config.yaml
n_layer: 16
d_model: 160
n_head: 2
n_kv_head: 1
head_dim: 64
d_mlp: 640
vocab_size: 32000
activation: "swiglu"
norm: "rmsnorm"
norm_place: "pre"
norm_eps: 1e-06
positions: "rope"
rope_base: 10000.0
rope_fraction: 1.0
qk_norm: false
attn_scale: 0.125
bias: "none"
tie_embeddings: false
parallel_block: false
init: "normal"
init_std_qkv: 0.0428
init_std_o: 0.0
init_std_up: 0.0428
init_std_down: 0.0
optimizer: "muon_variant"
lr: 0.0115
lr_mult_qkv: 0.5
lr_mult_o: 0.63
lr_mult_down: 0.7
beta1: 0.95
lr_head: 0.00658
grad_clip: 1.0
warmup_steps: 200
schedule: "wsd"
decay_fraction: 0.874
decay_shape: "linear"
final_lr_fraction: 0.05
batch_tokens: 65536
seq_len: 1024
doc_mask: false
train_tokens: 500600000
steps: 7639
dataset: "wikipedia_en"
MLP neurons of a small language model. Each row is named by its layer, matrix (gate and up: input weights) and neuron, and shows model dimensions 0-159. Each number is 128 + 24 x the weight over its row's rms, rounded and kept within 0 to 255. Numbers have three digits each. A neuron's up and down rows have the sign that makes its largest values positive.
After each neuron's rows, "fires after" lists the tokens most often just before its 100 highest values on Wikipedia text that the model never trained on. A number after a token or word is its count.

L4.gate271:093101164121127143154158146164129125176106124154115102116128135119100165111128152084129090137158128105135152103114147119118111135135117118103114147120113123171108103112124089099132153146174135147138108098144127106125092098147168129133146119081142122113141101106125140102129125114116132110161148148169150124108135162106097111180157119165131125137122123115167137168111108091143128133152172129111110128086121111166153094196142149098105106079174074134153143166135161125140152164109145
L4.up271:127097115138109142170093161164151140170116120139101143103113079182094068096100140109129092147129115112105146142105144163130078132138179110106123143130105123172116128131113133091135133132161141185120145165144145162129114136157098136149127086124148103145084108123120138088195144151108150115179141115117139102154113133113122125139092134138123132141155120108146150145123116113134143129125156127147149139089110133190160092109143146141141126113104148114112123122103144104139092077121114
fires after: " a" 28, " was" 13, " the" 12, " as" 8, " are" 4

L4.gate226:134115128104086175112113131152125118115120133135143113153114142150117131143090131128178127126139122086113117164160185152074107103145146145086101127113112107186085136096122150118126120131172112159135144120139125130112134100187139125130124156140139143132090147134144110091124109124147119151137171113150122097063150139142158084140153145124110152145128145111149093168099117087110139123152127134105067093093113134133137116147158119118113113111139124134116123114081078182139164132160120
L4.up226:144090122158117119153137149140168142160127166117121126104098176125130142122146136119157153084191162116109135115119152159157125108139094132105120174130106072119138134146095119152146102154135141119124131117150117102155080128157122106095156128132137153141151131109150122157131137134145097100139118184093135141113117145101103153149105130180135111140180126068113143157122142113113124117091151144122114132113090093117159150134125135089122123104118092126141148130114067142124194139173110
fires after: " the" 36, " a" 31, " A" 4, " (" 4

L6.gate379:137100103187116110130195082143141156178113109097119127139137121134112122112092123123104116121088166108095139094161100144101123131131123135140130151141130134164116125163129175126158111088159119102143070104100104109137089138136119126153136109156134119100156112099100150132052197124136133139125142112173125152110125176117095119121133161132138117143127116121110112094128169137097149166126106106096117120133100108125125145128135154132138109173136168084120123124128116156115133102153148
L6.up379:140097127121145154116127101108165131107093097115174137132155145158144130146123174127135136123116138139117138081101130147084111102123134105095097154093131125121146152144090143152090099140125089157171109139088108123151105124154151120151151157132110078118077126128103111090144138163156120115184114138134135137125145192150137141175147099151116127112143121122101149148116152110161111163150091163157133109109155128095165137173132187153168114114140130131109134126131148144082124129125159
fires after: "-" 24, " Total" 11, " " 11, " votes" 8

L4.gate531:120112145115137113114128101146129146160150136176119091123110143163147103090145156121120122138198146172131132116122114151087139133168120142104163100139122131146108136103102091124137086102190172159109124115095109139169128094142138121118132109108124135132101157110126158097084153138090100068145139100123143124106132165112130123147141129134181135155131133133137120151111131077129169117179138130152136118142103091133120137144106093134056143151133125117114146165114114129081134139137158
L4.up531:115107089126118097161140150127090095185135152149144142116146149140124147108162092106135101127133096147105121118163125133155135100086133123118158107122108148148113109121140165103155141146119088134124133073156150137137100106184111140150166145107119128133123116135132182147142154152096150131147111102111150090144103131118084138173156141122100098125123115130115140132161103092140153114136139140063097124138162150183170158153102133131110139098156112101119112156121169129116151133099070
fires after: " was" 34, " a" 12, " the" 8, " as" 4, " be" 4, " of" 4

L12.gate400:152103135179136137129108074104146107139152131126141101135152083150152127136161136106150178186115143134113126132132147147152105120114097137126102119151110148175147131160142156168123129095137134127162104126106132124129107116186155080125112113107179110070122154104145125101072132169121132150094129124158125106116153158128168144136174129142140118109184112146164102132097149133146125167140130096108138162130145128114164077117120125132142084159118148124133145111151143152105111128151116
L12.up400:121100168114118096145070115154135125113125084108108143133142112138108128162087112104088159116113141146161141130180114155131136117118107140108148117140135145104152139134098129167118113147088165185131188108177112140156122132046140154154142162121086133138106144129096134149147107135091102121118124100101112147111102132146122104164179152126158086112154101125107114125134160134153139138120136121095111134084136112120144156127114141133139171126121116134127108160111137151089159118159090
fires after: " " 18, " Total" 13, ")" 10, "s" 5, " Density" 5, " code" 4

L9.gate464:117143145125160114151152127110133117138155097128142150095147110096113135128142154108132108141135134144145106144136111125087095167158162121108169167134137158121127133093122145130129154134104131109142119108134180152134099144126147122137098087124140098133140136158153134118136097143117119083156170115154116053120080184104122146112164114118124103134167102120151105134127145062138150142155146104098125139096099147146143091179084092166109136147163137166164128163123152151128106095109103
L9.up464:107140122150149132121111120176162135176156112135072135145144128124135100122125153125114136127110112134094109100140064097105132152098102087097134118161146150103131131123118103103128100097146124094087102104120138161159077136133140123126134084118104106101144168124183103116131129153126152140139181131115141109146116130132109090069103106096149156141142135134144115144141088140162133130128143150144125154090118145129107101124154138125107139150072134111066087118161157179106110137137116
fires after: " was" 36, " is" 27, " are" 7, " not" 5, " were" 4

L9.gate427:150146151112150100150160125117150142179130118096137108112110118125164122098135160151139113097125148145116088129101151145125120151104169138137129131087113141124133141123100122173123167130155131099128094153121191127142125154142115147096118136160164105111188086119101107107102150115119135145115142090167123131131121088151117103131127115148106094123181117126122123121108091181105126163130078132122152107134139146136123159128090155082120144109167124133133160142073182106161161141131086
L9.up427:142147138114108125101108137114123129139129140136158138113194094179141113108137110098108188126129130129117117160129106122134125131149149137108124179151125114138111156138131145110154138114158129128162139112125120125141158106109165131136118097159106088113124080155142106134079092122130141073139133151140096099133145145163148123136094106101172083148122162079112136122107094126116147198154076113121149178133129097181115127132137101086133126110126103133085119136105145160094136104123097
fires after: "," 62, ")," 4

L12.gate15:123094148128101133105126147196175148141140157160129113130137144147137138129159154124101113134118129110113162112120120177141095125125150119152172128145147098147105067132109128080193128141149118121145110118122114148139112116145122113155142144082097117136085111128156150116147098114131146105162172139107127112120153174148132143126125156140100131106090145172169097129142098132116110189120119141108085164119113121166129115156136072119131124142152169093089129102154105150118131112096111
L12.up15:110125145110129179127124176123116112146148097133116129098158129131147131120111105089124117129168093102115109112119121119108122102150139120161092098125121085153168130129141162099155138142090086169153127158149067168172095101090108135122124085158104092154142132108112118104152091088138145126123087135113170144151096116131100155119161134145104167089145130139110111118147137134109097125121132117096088146123109137120190117088128156134123095113117090121124139117128103135145176128144168
fires after: " a" 21, " the" 21, " " 8, " The" 5, "s" 5